config = dict(
    d_model=256,
    rope_base=500000.0,
    init='trunc',
    init_std_qkv=0.0476,
    beta1=0.9,
    grad_clip=1.0,
    decay_fraction=1.0,
)
MLP neurons of a small language model. Each row is named by its layer, matrix (gate and up: input weights) and neuron, and shows model dimensions 0-127. Each number is 500 + 50 x the weight over its row's rms, rounded and kept within 0 to 999. Numbers have three digits each. A neuron's up and down rows have the sign that makes its largest values positive.
A block is one neuron, or neurons of one layer that tend to fire together. After each block is what it responds to, as a language model described it from the Wikipedia text at the highest values.

L6.gate5:553454433510391555464463523486590465382492490482468477410526541449469530562492447532564577510441508489572464497577513528561415486548559415535466511400438569559500517430557578558482505448520565507530422428483585515506446544458579489520457461466512432579408542472474465443493469504541502557550546472384549447489532434495408405532426544515478469345495533594532560482500440492542504499605
L6.up5:439537429550546448568469590468497512561407526517450481501503453537530460529463557471513572569499493527412503574474573516450471556516441584551516520443586451449445510560515457461439446525559572487473609478567454525444520525567446437513564545504488476433510398519544484452533513439496416528503434444417517514444490558579675482556560414546606431418550561510464491549541522501495485502462
L6.gate24:460521538526529603476515502515488578409487493496507495544578511426475540407589418462471493526499408483481462600452480422500504555557557428556488449497471539593542571453484471548497505444519554506484448483497454464501499474566452392498512640476476535550457417472500468431501523537511483555517531460543544478432488514605375415488536449414541484565519514492451441528482555576415414536407
L6.up24:524513549409534469478420536512581457514460519546510527526510479455447473533532505488451526434474463505391444606481538491444532479441421525548419479469480540487467547457462536486468465547507413449519546590495497476529531624488451509523387516482474480523460468581474495535425485477510498483512493484422517520443503535513466543413440439546485571411487524448443433649481473477619548527458
L6.gate77:606442532512504506523546538450556432509473462489539550588565417531472513540537398549569591568524492507445511554416562524482517550497442436509493523432508396421602590487530457503457519498565514501516548513545451597482490420515622571486373490513500579574575523477463463374536490433544502527520469574552623433496576551533476433478478481442485465545478550519517451510451565514545486588517
L6.up77:557425564551482540573565465424470446473489413530491470543549439464530537472537479505500617579525453632438521490489575562587543581536548465532475524377521423471557527478577486508435459560579561522420475402505428492519597442529563509548404448497523562478571495499479490412487490499482477544545495492563462480536548520509484466537542466526530494536528519540481412527512615508521486611470
L6.gate449:537468521474498518548519462490493448487408441504482455460448506421517479491590464513444469493596532501533470626478597472528458604497506574476568481470458512525477488461521418400477449494529461501561530459530560459514585437472489490466492470497501467533453427468469423375549530477607484515523446527502499504542589553534528451527415438465518531524527534562555460561613445433575447557457
L6.up449:565414524441511405551538533464515476442409461456459435511452494436624556466516455553427429448560543487458428539529520452419437579494567624472527518392492572551485519413485399472499438504518455470527580501533546494477541487467525499448523473508542518590435437510452498377533516517540403486506530598468551498506598519486508447521418428476511543514541497529572529476605442442552492564494
L6.gate476:548497496526546532487511577463603484472541449582515427491536490479552523455516426526459424464495513515436438550554502472461436530567502466550398404441639554468479510478586541476484466525508517544519501560610502507528595521548527455516464540559478402499478434545460502470510500514558487537431471484524596489552535494490481524537432444450536519488423536499627431555515483477566556578528
L6.up476:570502560437570501547490535494607477423566519567532451490531623462478478495531450512460427531527531571599438544533472496443431469516518501498461421414628593515487488487478504472473455515524490436573544505496561476601599480525527465555556480522494474477497480521408546447483505508558429536429475514519532527591530489581473482506514375491585460443436582632558502474463475510565532429493
L6.gate511:541458473551491511467515459559536448539516491571460526518577475545464435502497499471515604597428410479415495463506485559426552509494502500522524479395536569479519562494514531553446398448495597607515463489407534567431514471411459489482448473423505457431470527560577427524506549519539525523573426504467470576448470546482506457482481582472437458522566517455457532457537464526573394488443
L6.up511:567496473557521473584542620366490495422521486562524453578544472422544576561538538531470471636573462503501476617550512402557589547587532495542529479455418487501472479530401497509484431517531486582506536565490462474442554501537489486357446582639434545523513423448454423486456486537479461529476512460494581525492514550521599524440477509486492473466461579580495441487490499438485536513461
L6.gate605:576581519546533535430458510413491457533478456496591411477450504506494544516583410522474456463456450542373585548507631544489473444439457452505495441488617520519509494526449400534512461538565532538534567480531471510441481509496458460571553450470394495515460495468411483505514389561650455441456520592446476480510584511562517536536464353570498548438547543447491512435421546444488479538483
L6.up605:476511510445501570448535557469457470573554533499535442504450523550427532480493514553486473463528539458496481558605527474515457537522508445543585526533509567403523524471519482562509537506484543584510549479485509443551521466520373489518443524531492513521441505444433407462542507439487439499525587567552637437449549487475472479526458445544582557497499510478546456434514484614392445490491
L6.gate621:504465487478466571481538480427615446524503458426490499500446549448500533507494437475529463556463552575421605487566464447496479606469450430549498471492538513493494451510553438457578500591554519458564584496522577457441543542525402503416582522536462429501386386549476530491507443450526486518515542458511478498463554590445536544416506395388548516533425489496543532465555509435585478569503
L6.up621:477552537563441484578486453429516539588480433557495475521480577417593581542471529522462494494572536511403560396578566466587456475503601583484540478534577498467515472487614466520576516562561536566467532570549528486526494571556561429438564430559617419644414462512446550505551477508534484459469502544561507505565484480482463624493560461453503455444473466486555511507524455422580487553498
Responds to: Section-ending paragraph breaks

L2.gate195:501427502548566577514510482514525492355523516411496418596437475595503559540516458523433470512518422486431553522473450548595490445487552537541605524495575452623475504375551552511532440475515512515519566480522463506391541599473528485416500531538456532580598415515541428435501464460499480465489465427449496601506532505504496443509518500520482480484570540422503515542452457474536520549497
L2.up195:499547536601564561495493567512525519487545405509462430450563492513430537526523447495485494503495507469418543501471464516424553565436490546562522445467407539419465528440472552499438521518506439421453422516471476540493590500473510567557598407517507462481523497392596492604424518515590477449448501527405546460465440515564501587601491419453452510530502522392504523491553584482598529416531
L2.gate235:589522624482605524533490556546570506520492560501485531549508522556542550491560545535597517461410457501518456471609534569468548490535452515519621546527475481520509443522555502525576569508593426554488475497489429471394503438592474479483465480502497491528527472483524519548449504494483536577562453546538505536470448486541474452520496473481499536520549501456494475479457477503497519470419
L2.up235:510509455425440546478442553461457385485525479515487451553520444502485559467589431386475510694514439511480506523485496484541471424555525514503468510502541504493548488492397490474503465424404487527513501579513633491554446565415387492516543528484463542427489498388567455489546551496563517439513442426502565424458490511484494404507543523505547577490577576433406517503436519501475496418511
L2.gate270:498460475551556448533512452389536478609496504542466555558548389531585479487448563486501389467593562593451488514492554468515420487564426486447550514456510503557463469609437471518475510502457486534515458562494578528482573534503539504452469577458554569516577584532468467477456440487457522536546491561515458584536573546512543479543428609499539524522604537409489504409575511551514600583471
L2.up270:534563445499539504605531485511465582566541504511492428511585519545561460504517468601424535530540538501450526526493537553465518415503427522472496452451527555382551501494488458432479578498465422460456518517529524535589573474521414532487545455524463417501535608456566498464469527502579584557634541487498507467430468628527529487513464428472421477475500476527612492533564529506455515403545
L2.gate419:431485578462541552440495490551590424512540468541552468457509531501468507386591538475566391492452557474460579474560498538420495463452443499460517490507586492412495536590475486381448523507587519470479430480463599459465444515426424494513505504428422489416527442481562462484446431455530452509455538447612507554458433529431468599496530553438417554499555494525586454474552441497577475508517
L2.up419:459529596605556423462412452444499450465553544468485499581539562524577468498562496512469473525558509514465526538620529542421416450474496501507531447464550521476488409566558568505524466520551565513493435605510493438447504556448536549584543465480459570568542510498537438534448471361468439428485500531528490465503544430506579550575444498540513575568485570433458411471512445519527518578465
Responds to: Section-ending paragraph breaks

L2.gate45:583496535477498377460531487504485414485485449511529497418409408543501399577489595536534480530528419492604446513532573427543448473463560409474465559495456451552511574499561520440549471494533564469468441534567533552432507549451460466580484471389458428570493442430432557530501492468514473421529512517528540490540434435553556471485535529557478537479509555485476503526506510491552475616570
L2.up45:526449596506487583457520399488544494500518447456504487501565540524561507441510451484467516449445538406468534536444434510414639514512546576514552557506487487553450529533527481631531478476497602523517471438500525446470479503451567551476483497507468476544530510558446518552540426593446508503503465545496486585504580586581442462517445510507549545567498516520453497499528459522473531415486
L2.gate204:481541586534485467465510460453505439465550471472477515449470445488567435486433508492567563470466564459441389411525502495416567531489462491523474596511477473584528501541569524470500477500461515460541455619546463498473437463493532572557510459486463385463532540486533567558510462508510458553547512492556512487537432575473445452550580453493502534547572532420518497446520455528599451426544
L2.up204:558538522510583456485581505408533395506493487478492513493504468609532490548518476564535514478469438515529463523566555401507540477512520457443575617482504480519524509488464489424403447573526523455467458503460481467420454500450511476461501483544502460593499518473419414448391548434481434466497571572565599512518486484504456456617478485611540502467534563445527559445452460530529489451491
L2.gate506:431510573494494629512524418410604442480563433507480493429440573561552431447485482553432515550580490502489503474455477496407511501455457430531435539552561510613445457516579580383503485538507580442527455504512442565550476512467431458512561419445487416589535421417408394571467449488542422547464451508571523514514502525464477480514459453380526542547574572476511514550384476522492447522532
L2.up506:559524519458440446448542483385445451577539470501590446494434569567459502564507485498501574450487577529487494482553413523399496564445464479456609503522444516516466467533495552514430425565467465401481544516434474557554562485400513480508599489456424446518466517595459507547431577471524546583410620543432624469529507529608433499569517514467553480488523540532452482479488597574473405487554
L2.gate523:528520629560528432566538486508554449497537569475417537470498502558481510598569523511557566474601495434454362594515502484432561468461449463499481580447479537550452557584499539429624484564426480347486540456389451482399439513476524512573571443529470467541537561469495475548551545480493502477502468443472501548470533424460485533504532586456518513441555551413463517449504517619501444538528
L2.up523:479449564439564487523508446490533445505574539507495518511474500531474568598432575485482510531573525531501433538509502551439576552456488420472485630518570472577499476623508466407579497584490444350473444458439494469442432480489452542578474520482455597574473573510421554453496544474486540439547486461545484543527513482433515490536577564484534421459533505529476546496544583547430466527471
Responds to: Month names in dates

L3.gate111:503506568415565518513523468408514344549532470505502518423430535426441492460558528470485652476518459549582535518542425536480462596549478573493438556587530455564394425568490468427525522577536499493472540473556403490436519469486511504489603428469535403501453539532588486522491510553501502498545446555545516459497493532520470392533543544499552560404583495526512555532472519582544486466445
L3.up111:421512549424470522505526448451459332438494445463471452469492500530463483513521533546498661588494496495541514435563447546471560577545471530531428508549452445517462536572572511553495526558522472418539557466502431490422561412464477540591573444533522465548540469522508520494514519502532515538485466565438576509504461472535456443526555593528591440467524535586472551512442480544546423481468
L3.gate438:510442449452541571460492502481543508558542575563524486471513504529557424459513498584498600497463439439581400521568466470445527636495480471506445524613535474470444502462467557532506532503439487416573498454549548480460467476458533582579518430524412442525547486560529475597542456521563495477495589498495591540572416511565506534504502476497521511530503508450459483556470481446598503472538
L3.up438:526509540496531470564451468417465514514564569516534516434417556433484379404558511510498594470478467408511403534565476457554442623522508463490553523487497462459429527545444536516449471467440544477495517559490486452423458478504524564557524457463454532471574577587542490484519427434497475524542546493510538453558482496544499531529473438544563518499454556493445514474441452510552502440499
Responds to: Month names in dates